MLP neurons of a small language model. Each row is named by its layer, matrix (up: input weights) and neuron, and shows model dimensions 96-287. Each number is 128 + 24 x the weight over its row's rms, rounded and kept within 0 to 255. Numbers have three digits each.
After each neuron's rows, "fires on" lists the tokens most often at its 100 highest values on Wikipedia text that the model never trained on.

L5.up1574:135142085173111100152093172147114140110105149170118133099101130116103129118130106072148105171111109116097153124134119079110097146138114164094121140138122107141111111135163134185117131128113164173115105158138177095114104168108086095158118122132099138147099137146108133162141103114144116117098115125161132160117120128180168140180134116182122148157135113150145086102111116119160141151124131166147117115112088121133098099080153110102123095160143106138121128163123105184151123125143110137115136145151147105101111130164139169146159172113148109142092151143149186093142140110124146142
fires on: " and", "at", "ly", " or", "ail", ","

L5.up1646:118148142135129109139167113168138117150115115144118082102119136114129137117170132118176177106139185170126122071146127119150104077104116123128133137124111148138159146139127134139148177137143124155104095060079150110159150122124167170102141129098126127138129123102090151134162157132101160103145106156138114130107124143111136146134113125142122178122136132148107163183124147100105111145128114112160101115120147116108126153101147130089124042138124136123122138170089120140130128136122153166136132099134112128113067123145181157142132110139099165138117112146163140167093168141116149123
fires on: "p", "r", "er", "ail", "el", "'"

L2.up1158:130122148149118146169100113091122116123100150141157131167118108155124148126111134159093169147155123138136133156164103104141132080114138119077149116095088122153128114160145141140108134098114099145098117112139102107130092131143163147155097088164171137142146093123112102116159130090133139151150157137111132110104126159154168132142113136118156135118112138151129141125134103113092156067127186153126128146131092119102134178090121115115118177114109098160127127163130181070180094159153131120108142150119104097109115139112125119158129098135108133144119133102129111131114160098075135146
fires on: "other", " then", "ister", "hen", " years"

L4.up604:104081115170174131113129108123113139128124139112151099103178131118128102087107127132135119143091101145129138106111085162157093101106163127160142109172090155117125120093098120170133134110145094107114134124113132145100099159141131134126146120143104160141075112152110109133171117121101111106147126158110134123148101105150128141130108132155137102132133067153116082121152133134146119095131119152087115128096130128164126096112172128136140140123125134136168089126121182103148116104155146140103130125107065126171123106116157148091144106153153136196088124128136147128133124121156097121
fires on: "el", "ay", "ute", ")", "order", "==\n"

L4.up552:138097120110135140127091162133156143140141128107079146161121164152166131105131067142133171121153161160126139152130160111176140156137120135099166113140109116126121083115149123104123137126149117116156092115110146124126142153112110138131136120153182132139158102143113168111105123121158148179183147141173107122132129164121143120174111122097160147121145164161117087109142111117126151137099133082095136100107115139157137100085142109138127139154119096139149128143148093139154082147092120126100160161097163124152115074144123177126117130099164083120137117139184145109157133094149131077
fires on: "h", "ide", "-", "we", " League"

L2.up324:097129133127117103153122133133129159106123133147097159173146112094115095134112143149092146131114144177147093127134162122110133158150137122118153158147133099146126124103093163100121141162142137134127138120121131140126101123141147177101144104097117144122154170176157086141123125094129106142138138161176125114139118154088112102166086098158172134119147137111120075076135118103157122133113147073144166090130164118131134132167157164123194121110122153140122108124089081100134133147116155130130123096127156156117123097093154121093140111092172104124079134129148170122132153162163106126
fires on: "',", " direct", " due", "ke", " company"

L2.up455:127141138116118093125126134119125118103128150131144152124143091171102074160134114091158143127111090128084116145121087159142103108160136168116160134065148166176090134139138129108135138155122132148133155140166139115111149113114161091093090144126184174134104143112133116141113091140137108121129123112148141117117134133132075107168122141177130114126129124134147109107199082125136118100119120164094093135109139080123150123092143159112137128102159152155154125148136116161143149138121123104139162150116157107119122085124130129152102146172109154133116121148125154114131130074100141128
fires on: "duct", "resent", " that", "″", "duction", "°N"

L5.up241:129086125105151097101147078128122121135125122072141174125140149121109123109088137152098144122148090110127142121129115175129138133129139123140116091136132145117152095136083082140169164143110158114121136147076113154135121150096155150097164098130090123160139093119107122125109153096165123120119151155120113157105124105110090091126076122141133155125175160116127104145094109126119116157113146137135119121102135124128194135135179113135153143125145120068131086142071086115169124141086174139132204120097128116118133115091129122148124140143138176126130130106158146099106131153149163087
fires on: "e", "he", "ather", "er", "riend", "ary"

L2.up931:142157140127104095134139114135108140173108122149089152108136112115141118148097108128121149105131105131159101095108126165098088118117118154093181122102096125103145142179125127147144124144134123161123122094139100149139141112133144101105148139129142078128177152165116136164133144137132142096122144142124132097153121102151137119135123094157104119191127133127127104138139185150114105129109181166126137164102093131136180123146067157125125146147077158112093117113083142131111115152118112080132122167116082153123128141174103109108136087154160151145110096132102122081139168149128192113
fires on: " pop", " kill", " leg", " appro", "vent", " people"

L5.up1903:139098121119135134070181124110142147109154131144103143133145112135129146120153102121108118152118120122121125146119137155145130115156139117146124128094154134110097086107166106118119140131109147114121129132115146171154165125122091171150127177107137109115135185141131132130123132133123151116087145126066158091139127127130130105116112137136092105140073144135122075117153145115130111146147148078135136112119118087087131129135109118098110100164112144071109146113121074172139119113153101131145141139149140155116120096156117121128178184114143108130093100124138117144193111144093146084
fires on: "h", "A", "ult", "he", "rit", "re"

L4.up558:113162130075142125143109118151138134166135136137121067123191153127139150149103146107117116151200120127123170124100111132116198133116129167149157121088135111108110128101120134118105108128145141124137148060107143108136105143104130110128173108150119139090140156107194108143189168112114103115157125111150101128132165158108124115123145092166140160118095145107111146095116073112089160141118134144147126107133101120120125161079185131168112135109135116091174116101159134145134122098132108134125151120124137083122108149113106158182157172109129134127113098138144155091146119122110089136
fires on: ":", " served", " is", " from", " was"

L5.up202:152128049145153175121108135107131126147128117142105106122137197107117123124143119150135109114119134120127165103135135084109113120116098119147129135113158140135126136120147194149133101088132128156132138105095155135137131141088120137171097091134151119141090160082108121127114137064182129105164142103121138153168099130150162153139145127156118124086124079142110142079194171088136156106121114128115116162112122140128109094180147132140102143107135138121134129103132150132100100139119146103139121076155100138122133139114161160149168112169160111125132126113128093100201150146143141122
fires on: "F", "'s", "on", "en", "W", " All"

L5.up836:123128133136110133139129137129162142140129083131139107165154119120104147183146117153157124147141178130111155085119167134115157100131104118168159140145170114109083127131142144102150102148124148116154104113112092111193146100110166128110143108124169123115130122109126122135104083128136155100103120087095100124128093121106146129120123130098113131128134148108093123179162091129155114192127108141165078107111111076124152113107094125117116138135117198127102139116102131153130149122128121146135134112131124070075117132145162160165115158191135137138132141137153100085128140077164109113
fires on: "el", "l", "al", "er", "ro", "es"

L5.up1380:126144106160104118117165183120116090082161123169118098096134141108093131169139133106120116139138100140090101110144130127161141155087161100181074118152117130113102096137167164116125118122113202115135151147138092074163144159135095146156136113117119119104141080150088119109105135128140128154144091101147080127149086162156188169134138078157173134118120143145113131145106116133127142158116096142121094140158113105147106138112092117123099151151137131105122146112093129118108146159149153136157121114127134131153114127148103156113144119125122166132117158132157111117149151101118123090
fires on: "ens", "ent", "ist", "ently", "ies"

L4.up427:166130126095109121112162110134125123113168130142134161145148125088117099161149138148136104137177158152161143120147127137152149101141123116147129129189124123116151118163147139165163117139118148159122133163148120173132109090117130175116147121122075109167150124095149118095128133124151131081124141113109122153137114143165127118105119149105127126166132193097105166124093170084122173131130140077103112126096084139200139112158115134148133153129113159117094091097096149091108131140115165120107122113102133141157121124127080132160151162143168108133127127130148163113130125100096107107
fires on: "ess", "R", "ra", "ain", "r", "ark"

L5.up1199:099121187088105117160124156133129102154140110088112089137142124139127133110153109174124136166101172173121175068099105115131153116116120115112175147165131125132093136138183159132097162168113140092145150147147128163111167113135100109049117186128099148091135107086179145140125087112095100082119148144146137090150149090130141106197134131090115124138141103130124113107124132139144073127128120143137165116158118107170111131085103163129137120139159145126124137141143113129155157121120085119127083155137122084127124114154099100131123117160102116079113122096148131153158117147101136119
fires on: "le", "ap", "ar", "as", "al", "N"

L5.up1214:140126122142061145118095111102117120152098103101124085132136134096133106154120101118086133138096163167105103074114100114158135176161135155155138129140130128129114164126111151170111150171133146135098095150134102140137051135136112147108095114121104137144154126142156117159138098141150127152129087146148128125124112109121154086150104085140165137164149141142114184125145168137151089109133128104141117136122146146160163151089109113093145143141170150118133125064131133130133142142132142123118143094109095117115081140136110096126121138101138115103116145104163170109152134173134100133
fires on: "as", "act", "e", "le", "p"

L5.up1658:110128135142171110130113066136115106130137136070060166097123151095098141138149165165156178123141142084152149091123123146116136128143118080156180150123150137135112107154114093141167161147108116106132141064102096110086167133119165128142123154097114157139105096093101133142136148129145136092135159151105159153146128132098133101158113161128130115152131154113132100122128128140133162142138111095122148135146106129132132127101117127076079096113106124117144121134141101126088137136132110155081138136118172122066117168141171085122134158133143106150123140130120132121128157116121163081
fires on: " to", "er", "e", "ant", " that", "or"

L5.up268:164111161127159088098136101164106119148162124117124166115117175135134147152099136111123111147094081138134118141104144161127135081158137109123129126126125109120143106125098091164100129141144114103132144159130131135141142142134139141165112120106110136119141158107116153106123174138105109112089146168068102144161118154142119167151131107134076102159120108061119162168130165125106111083100154079098174130176122153164120125091106131103126129136128134104085138090138124118116128148108184139086157166129130140117122116100137106185082123158154133120106145108104131114113115103168135121
fires on: "m", "s", "c", "l", "n"

L5.up604:106143153131121156127162145118141125125117168073132175100134162102154107141116140148095118153112146097086151132171121093130108195114122151141183117161100171119144119075144135158162149106169146125123131149138133115116173155097108108099141124140061156140105157102080101154131135083106137150108129177079102123152129105124122155114118171182142141103115119155106113116142108086124132122123135118161167162155102144098152098112064157128160154132139153123154116122108127158110108134109096115132113150141085109114110126111111127151137117152135134079088117111126071114136146195102170140
fires on: "'s", "A", "est", "ics", "an", "pen"

L2.up1454:120150087130123167177114104105122132080146144118145129130157105115139124113096140095105106092160122074148147131102139131120090164181153138121137165119156099100153069150161139129171125155160089130125081115114132135171121115100134144140126110139126133118111157166137136111111143095151166082157124115124129110105125176112147144142131147137140133139125146142096108127154108086128129117128096104118172119122070120113118125102162109165086129213129138116135140115102092102127147127134125119121168161108118124163116121117111118110153105135093109124114132128134162135138142134073124163
fires on: "resident", "aining", "==\n", "orm", "adio", " count"

L5.up660:119112125115122138146119117140128172136130163148121129125128137189090125136105150089126141177133133138097168149132140114154146117109149118124087156176150133138142151162117160093117149160133166113108111115149116098154109116101139108144139117142142169105118109120101144127129107099096096137108146089096128126119083174118136104133079124087118154087136121073121126123155075113137113123173156108075104124154110183149160104137100172068107135129090123107117135099158146129139114164102142118161146180133154135153124145161147146123137101161113097122121123115125136101098098160105109087
fires on: "et", " |", " &", " and", "/", "d"

L4.up1545:089128097145123096091142083108147122088129155136148179134165104108136168152133180173107110103133097126150108109102086135140137129105068112141092154153117060143098126139145115131147180128129133091168112148108151120117123129114134145124113169139160122120152132099085120129124103112118142103106165154103120121128090140142146095130107161102138194156150147152154096121073140139130094153124148150098154112104107152143125156149135167126112136131146125137140107151112117125089145113100139131129126166157136147151135061135105112122186131110104156131133129099108169113138119164141128075
fires on: " would", "ud", "ist", " to", "and", "o"

L4.up584:140108140148129122092119132133125166121128186142179080165149159128101110130092111082110129147123087105122150111142102121126175101089133134134142127152170132145120135127092127112127142147126140132083104131132126127166136156099171115110138097111133159133131125111095134067137131158086123172098129109157096105132122170135103170132144153108114096128125154117145147146119096103165113119116155118135112070151115133166128151161140118102130131162157134118149102149138139139156172142152174139127087110123099118104117112151123126136110175160147086111148085099120131133120113118074136116
fires on: "et", "ed", ":", "d", "or", "ite"

L4.up1817:128176105121105120131145149142093054139127166171113085139128149134093107107104144150156119140137113099153133112139160119130123128128106119091133132126122103138114144155100186164128142113142088110146132093111149141113153151090096084129107116139151089130135124141112147125160139135146155138130193117168134132179156109121126155121112142154143140101149149143109128126099077087154142129145114140179167129142115116107149109074118110163099079181127140111126124170120156143121145147104155116154140130111120140094145139143092158128156110159107182166167159107145158136103177142140120147
fires on: "ly", "se", "ater", "re", "os", "ue"

L5.up150:154168157177123137115137145115077152122132143112156113127092116106140167118122103136140087116111134089131104114098113164126101095123131089103125172094129178138158175114138129134164124155147125114109195137148110102124142137117127105151112130133126123119152128121115096150112144137135160180120096156118145111146118133153118184115147096128107129104129101136123120162083143095157153136113146118154092105112139099138109170113152143084162151133147159096120108125143151126185123148107128109132164160110122127121091119132190105049091126136134132098066138086149136140122122132117146162
fires on: ":", "es", "h", "t", "ay"

L2.up1503:124122126150128149133155157118143142121117115119128112130129144133109126146140103157131115082151135091135103174120127108097129144097151121128153121160150122146167158141071124134170099081136141100133114148124153104115165105127111140104160159122118096168061108119115177138148137138142156085123101130139155154121137106109102107114147142086169135087142114155097122129112142097095137157158121132146122123130153068109136124150135119124113086113132182156149155132096107134131159111135139163188131127115118150126117128142129138095138105196104113159089132098115143134135129095130083129
fires on: ".", "-"

L5.up63:131102107103121108147165085132174062135099100122126156108146126101100094128167103111145150125136141109147092122108120123105130149122108133087125132093162094099103113144177147103140158128118114124096139133125113099134158173111147144148182082113133094094126099113126149097160128110118177136109130125128138146158129120104171096148112085140132171115145147160134122141097122049079128112122126148170106138109104126126144116122098130098128132121144119153129141108121116131125151149160125123152137125122108074101151095087090130161110122119149154125080138161143120087143151115122152087
fires on: " and", ",", "n", " or", "t", "ad"

L4.up928:121130122142082157150127142124101119138110129120114093114145152134162130159130125139122133093128094122145096138164152138152165119141170105090159153127171141095161116094130171143104143136154080116153075138106130130147131110125141121105166109117160110093122146113095103149142152108156127174131139121146163114095115103130115112145083166138151155150112140130146104144169107096115133139126142084158117151098098097111088145124131075107158118143142111148116151105162061109158118132141093157104144129151137093160130109130122107134116101126128148105119139129080154142139101132146139121
fires on: "ate", "is", "at", "i", "ar", "z"

L4.up1410:149118109140139065154092122072103143136135170152123075147114116122118152125156116132146151167103135167113134100125113135141191113124140162139075123161132128118130149161120112132135141132103122157129113104094101133114125149161122119105108140089152121141102154121116113124147114141157125117082157088168107142159113164138154142105126170081155164140121133111157132120161101173144158112105132133117112150181102124115141147152095107127072087125080107140140113133123099158134116069158137093120163155141141082103121147117123147124183146145162115102139111128131128135155138123112104134
fires on: "es", "hen", "s", "ing", "ome"

L2.up142:139108139099122114124123096115117161121125118148157142095132102140092120137121135101117164154126140175078152117128102098150094136146157140115187142141104131122121119107128136119106092155144157133152129087139154146103128139108136128121154122117149141131118133171101118137144094098105098103121105152121149152148110102119189167124049120143123102144146121088116131146136156089129113150157140135137141115129082159140186124134147127107146172165151108142105155096130086092165111175095129152145162118103195136088135110090200155100116121135133103133132157089100081139127150176113091147
fires on: "oci", " due", "iment", "In", "',", " John"

L5.up1616:110148138142122109100139106107075078097109132084152106132105128145102138145135117156150105134109156143146175184115167088129119156122128147119171148147108144166084159151121146152094140111108141123119123132128093133136132142092147129112117106139158134131140137147149155152166111074092095139152131117147170141128136189116152115122107093151130134088127145138102128136136144114115135157094133126120159156131134131156139111117107131132131156159114124123121116128114126119144163125113092188122145091170125127125118126156138148123102104131120100141150161099128150196131152151159109126
fires on: "at", "g", "re", "ater", "pl"

L4.up295:128109154150115198116149146137113167117143136100135160117134168098136146141145154137124151100174103132098130124149120119105096137119144115135084145144154203122133137156106161124149101137142118103127111117119144163172119132127115101170119134106110139093141118132062151092139162073157116118104141116106129088114091163075100137121130151136166162129174155091118092174086142059127129108140105079118121114140131126117151107175126149094096161134070124132176126151112105141103100144093136116161130100142096084184158115088137096139129149148139171121135100091141120137142119168144108135
fires on: "h", "l", " /", "z", "her"

L4.up1738:140138171074140121165093129148128077139114139091140123108100137140110136140189124135089117159168143119164139175151102147171164102106117171144127172174163104152113138114141151121134157136125151143123126155065126089115129154104117114120148104134134129130162114095157167128124149132122180135123108130151097159104126158136170141092131166173143142099133104150100134119117105139161171141139160151134155126153125139140126108118134117185103104124118114094141125113132137115098104137131161108099120143125140070109122127128066121104109148126168097135136150102102156122136171115128076112
fires on: "on", "is", "ur", "a", "ens", "an"

L2.up683:166147139123132168146071124095131180142116151134150156102085145087077146100129096125133153158138126102098125105123143144161128107127155121134144116121185121166125133144151108105117097110088106168107137149128095136116137125108128127156154104123145162123120161109166160139102137130107173119152157098136095141098145175131137110150108125113099117139121139108093108099127109102128159127160157130144089110112124130120145104143135134123142175129158158094112133108154136134099052113117186115153140155133124125158100151143181146137141086090146132089135111093133113125122104063105116108
fires on: " add", " rest", "ches", " ad", " Lab", " exp"

L5.up485:167146095105137105104147137118146128155091163114108098080152125106125148100118094138111088134156122127124129183125111139162120137176145172098126093098118148122114158098098065140104141161122142159114159122095125096164152140110141153106107154101181154113147155111158098089140105134119123151119076120162115072106112160138130100155091095046118137129119097104094121125129152136128112168120155131115130103144128134085113085100167173100160176164097141145108120143114142119109136152147143128169137138142112121155154143137158149140095171101136109161094178140169116124156117152155153107
fires on: "y", "ter", "ut", "ost", "t", "ot"

L5.up1688:104102099121154121147114133110065121136100099116144137155135124097128108116152115108158110149143137095113149119143128115104167140140136109111119157148122119159106113129132151138122089103100105146091129157108138110111142100147121126127106087164103087161111090080107128114116094149136130171108132159176102138089103101130165091142116127200139187090149163164143130149118128093097173117111103152168124127129080143126153126134114107149120139153126139152115153104123158125147133132138138160133157125079098112096145150143134147144157149090145157138072142142128150130110133115089140145
fires on: " and", " or", " to", " in", "ly", ","

L2.up1888:133151158129098143132140119123128151112178109111099129128102147102119125143127129191105108121142116114094141138082138105130125168114153113095146109104161113113153126106105088139182144104149154117096084176103087104109114103126130063144142114110171126179100078135100137105148102120117142099111069128164113169143128114142136124144164153073128127144128132134132107119152145144126128156136118120157143113129169090137116115141139136174141113149095168128158164157114151165137141124127158142160172155121162147141120131112149112094129095135132140132107161121074149114112155111133106153
fires on: ",", ".", "/", "\"", " and"

L4.up1810:079125076121143140173128148109160134123107125149104128118117119116144156133103157115138099134120074129093156112134126145122152099080115170125150167100130097116106122108122142082141131096135152122143131113140117144114093100124142107128161116097159117135103198126105148135088120135133146163143143114107120131126123159148178109123109161148089083073092149131162106146141101186104151155152123175135162102147157170119132103126120125153134138102079101122111095111128076138140134170144091113113189091181149102107137164131105096137129111087123095120149138158091119089136141115125147114
fires on: "ive", "atch", "T", "ives", "x", "ake"

L5.up1267:106105151145110080153139130068133120188147092137149095128136103093090126113170110093124129131153148171100118155115111124161132146109123127132112160142096099132139146161087139191145136144108109124125153119130134149106073125121120152136146151114122109133133125134166121156127159116154125099102081097177198115128163157120126133107113110134146152124113163123144119120118070149081129124128103137152126154100137142139149115152105116147112084079101155121121119139126147139125130082143091101143112100122121110109139155143096132136126181137159109128142092139118088149136135163080132119
fires on: "ing", "es", "s", "akes"

L4.up734:106176129121137142088146112107162144128121158091203129080116122158145146143127100151128105109105123117138167126139088132099137143097124117158157141101131112109103143154156096140132119150109121158063146102121078111102151150096163107142152154145132142123141164112127066108147137134119137141140102141123127154119142164115136127115124115138068110134131103123144141163158129131152127139099103111114132163107079126171123123127138118126111151146116149145097134109105151124155091179129120085142131148144087142139136146152131143124075166193084132094155136123126148138179093133105095120
fires on: ":", " is", "es", "ark", "ok"

L4.up960:151151160155106109113159138127131131149096140143125167093102102140137150125120163092142125166102094134116136112138140137116138111160121139101146116109128137079150101123142099121135141129133132111097135144165136077127135153075129119147079124117146099107146105111092111161133133157127093135155147133112124129140115143091128151134120131099118158153122133088129100133103124128062101112087139085129123122153151164118120133114142139142095137113106136151139164114151166108127123136094142162116149128136129123116102190147134136139185113134129125152136158134145110087149134147136133127
fires on: "er", "l", "ep", "n", "t"

L2.up38:122143094122136164174116140129121122122168083099113116137135174104155102125172154141090093158088151123125126135143174159109111146107111151125143122138106139159084101136122089145145161128112117117144136105111145117169105124091118136080121119134127113100153137140138145076134110175123139128085071131147132151130164145129145131163101124137131160168124143131117138128129130141129146150166117155146094118126176142111131134114112118157111151132125153116192111103143161088166159140110099134115155116102155124103106105115139109140150136162153122139080136149135122133137087138151132122
fires on: " found", " bel", "ain", "(s", " open", " show"

L5.up844:158147101107184130099100151161162157134093123065118142141116135140118135138140171173091135102077138114168133106075137134159139126135131104168144096087130123122150157126106151151137104127105111141129120136141116141103103142132130136123110134106131158149113091142129164111067142136101125150130114115118124092106111141102124162127131135140109145113156134123116117101117159092145157135129120134142098123119116124111164132099139105115120097172125158119112124113087122163189115140125148114106154146141115136098157120135127119127118139117166129143132138185117110154116148146092137116
fires on: "ay", "ad", "ue", "er", "al", "pe"

L5.up1169:141161130138107150101105137093093125130134131154112110155101096099139154124129106155109128144126126159132116098148155114107176118100129126133112175117144176159119121118110097116109134118163114098142093126104104093127137134116103132139133181063146152177098129155134123103145155160155104063162143108141103150151148096067124165106124107116172095135145141148121106153137096115159133156093096137103147132157134144120103130084116097137105175123117125157122111111131162127143149175131143129136094113107087120107047167142162123172094118146110153093142108102120143130142119129119162151
fires on: "g", "ed", "qu", "p", "b", "z"

L5.up631:137140163091091118135162184123079170120153111143140129136119168126152136116137139158138107132166132130140125143092085137115093121099137116142085144121130128127123129099108094101154155159125150106101135069090098136156183153104160143130116138091106075113090133168170136110143142163135138168133114121148140144145094160150113093105134120155143126151071162145126083171153147105121137149142118139075124109107141134106159095105117136142119099180137134129093109140135119118156123153147121089115138113095109133119149114132146143144153136163148102101136129123185142144114117130105106115
fires on: "h", "s", "re", "ast", "es", "t"

L4.up1870:087099168124125122179171155128124135105117136137062089145130099098169085112158135104131129127089141124170114105110100118114145114110161141130099118122113111110137137108099142113141158142130121159151169118134120141083152100152119122111116153095138144103143132128110091123161106105128142115099107128147145142125148140204129119087130147125138139102145141092186122138125110170144122103119141102105126126126079138107154156078158190117173154107117108135122143100169134143145162157122121150092075076153123075118137124120133124115087062109124147109123110106110127102142122141110150102
fires on: ",", "%", "ad", "and", "ady"

L5.up1316:124079108117142111115118106184157124136112100144146119159157159165140169108127098158135120134120144161144136090145177139122086097147136146140153086160125158106131094157098125134121165161072160086112144153147113126119133174125104134123093172085100105110124128107120129153086084138103149147141144129114117158155135134115108111135138103109125122114109095117118136141132110145162173148172087127142118117143114125113087129110108101136142099150132154084146109124108130127106160159134126121122144184133083079107088104158186107167156169110167061110110147115123138154159134117128144110
fires on: "el", "per", "ist", "t", "ver", "n"

L2.up487:126119100121149126140112123144152124152168163112144134135112141137143151127095130137180136047162116132142156072110082126115123119091139133128124151122159140134148102109122134104117105159103137132114187152097121118104117156164125127147141089121126104147136137143165105130156123130125132103143127104064146162114193147139117116114108137150147135143161120162093094134165117149145134166136134124119121103129151118190096166098164105124121109082069173112145141123124171147120123151114119111145146119123116105143128158116125119129118118126072106049144131142167118129125128144114133083
fires on: "ipp", " vers", "oin", " em", " desc", "ino"

L4.up498:152124128122100068132175112105149146154131116118130141129133136090145163067120120118114121139184139169098152133112105128143150110110100125117105096169141076130110108134162167082087108146140145119128118104171129096148121148143121119062136110096139124150154148119134122134123131123150131096128133143152135105126114121156146091123134122091136078140173123131109110114178142124073100147127136112149108131084098103156135153133128169141106121103133097111150134170149077117158150150128124139120122149144088101112105132164129150138098111158121145113125062154113167103149165132128111116
fires on: "ou", "ck", "io", "&", "p", "ace"

L2.up97:127166166123152170140139167109146162110131150128116083118113188131117127106105069118121107109111130128158122122130130100110142106104149107131146186184118132134120141109137130073103146123134152101146124123122120096136107181091115132132170133121137123149115154138121135120112104121141121099149128135126139166101126120152147116143092116125097163112145130173089134119114130129119115080061162118091119098127116090119134146105119143147103112159170149110114199107122110152144127121155128113124078115145120144113124083124139170105156097060130132142098133145151128113118110095142129141
fires on: "led", "use", " million", " States", " Country", "istory"

L5.up816:146140115118088106152139153133113105094131126122137118130142118128115111129147126147140151165102115111175139127134083124148136098114153095143097124153156140133120124128136131087149141173119154133101152134117134115102106091093063124135158161162185102103135097110109178087127126124131152136145102162141124093133152146089147130159112131188137152156108139128102116124109140181098106133120145117088102114142164136133129080123159130157110130120154126150114154136078085160079119173132159098126146153109159120140121129174106087152100076143108175078150093134132120132160143132134123081
fires on: "est", "is", "an", "eat", "on", "g"

L5.up1888:135102151119143130131117130136086143132111093114172161126154159141113155123184106120132101161091143135101140153124117077104132114093064148132100075129130156110135123129165103135149092155171100114137079150166114148128082132128144093147136149116143145107197113130076143132159167118160145138157108124132138083114109160132114097119102134142082129146133104107123123127134110153131120098159126090102143084144117121143141115160130119127111117125099114123120137142120135097085165127124173112174138110151127147148128109146168096180158128125111146174087149154113159132119148122113094101
fires on: "z", "r", "l", "ud", "j"

L5.up1056:139131117135158077124138139128116146136109134151155191169125168134118138138103070115144148120096166127138101093132092125142099142138170171110164103126131152129166142085140115125092092101155139143116136145127151132137108105148119152146174121142110127149116121123177109156137185102117151153124148132153136097179150131188146114105136141161158123140117085154116119105125137110142143135144082152145100116065125174070135109130123131122141086124142109132163094120100139117141109158173141140124114123149100093136141142108116122119151148131123111133143122109110125092157181153088150175
fires on: "'", "on", "o", "'s", "ion", "pen"

L2.up1836:110142135111063083108089117112173145145113132167138117089115108123137129143142154095117177141090127147094120137141148132143116134102153119128150147115114110105112164135103156110090116142144100139114134106156110108111133146130092126153127136169140084112081122110109135101105158128158112149127132115119135139110163107123153075167157164110144129135142125146091130159147146144118146112142142135110130121141158106155148120153105158118155103129081118110096138097117100146125102107135146106179106107182139148093091150132133156154107139118154164091126138128166107132120152089138045121
fires on: "lect", ";\n", " elect", "arg", "rict", "ison"

L4.up1421:106110160128121085066139097150119137090138161144147168133091148134122110088118124144111112151112123134151132090132110115115146121149105149113125105155110130102154106123120119145131154170131093172151135170099113138156109170084133172113129145093132128107146142138124103185135160135155106139127178136182109149116150123120122123117074152094168097101119138111113142132116137118148102155137124129137141116138094130123104137142135098093119094105135155172134125148129149179125140121153139121160155145098135123122122086119166102113112180119138140084152099137132133187132152120102119139
fires on: "ver", "re", "in", "ory", "t", "ach"

L4.up547:184102116136125166156108088088153142098119136142132120111109114122159132093100124143142140129125141124164135140156108100168165121146127140096158023143135118120119114123059128126100138105174100123126099159145129098122139153166114142128120094105152120106141119109154129092110115129144107112141122110159140090111124154155110114188107107126147134110155115148110077094095127074116125110106186162149107128122170101122118163123169106127129133089115163125152197161113099093120126131137183111173093129181101104177090167111115110120148133116099135145109147136123099149125123111133104118
fires on: "y", "l", "ing", "rom", "ter", "ear"

L2.up1058:163107129144140114155146127124116135128144116118111135135117123090123142166113141142105129112087126110114110155146150107121138085124151093083173116150130155155181110140148132138142094132128158160121080176110101113124162083088095096109174123117154095172129142115146110141126114160112159115152103125138152163114117095180114124153123059140154113160152114143150107141143125126171143112130086122138139079113151150147155114135116089146151115178162137123129141124130103187139101103158138138142121134099163151127122115145116122072161112163122108172088098125126122142125157148135120146
fires on: ",", " and", "ography", " main", "-"

L5.up1895:106128129146105113118142152121122169103156123113115144141149103129153150132117130126158164180157134114089150114081110115099168118118137126109120109138065118112151120087096075113138130118098148185136130181119157089126142100174098110114134127109119146125117095121118101145139104130128086093144134118121095153135146126110152139128084126149111143128104128223135117105111156120160131096123151140092145116162126128124121128145095168156130098098117133093109168129108149129111116154116138139138116130090125140126137160150141146126122121104138085134147099141144119128106122119109125149
fires on: "ly", " of", "iz", "d", "wn"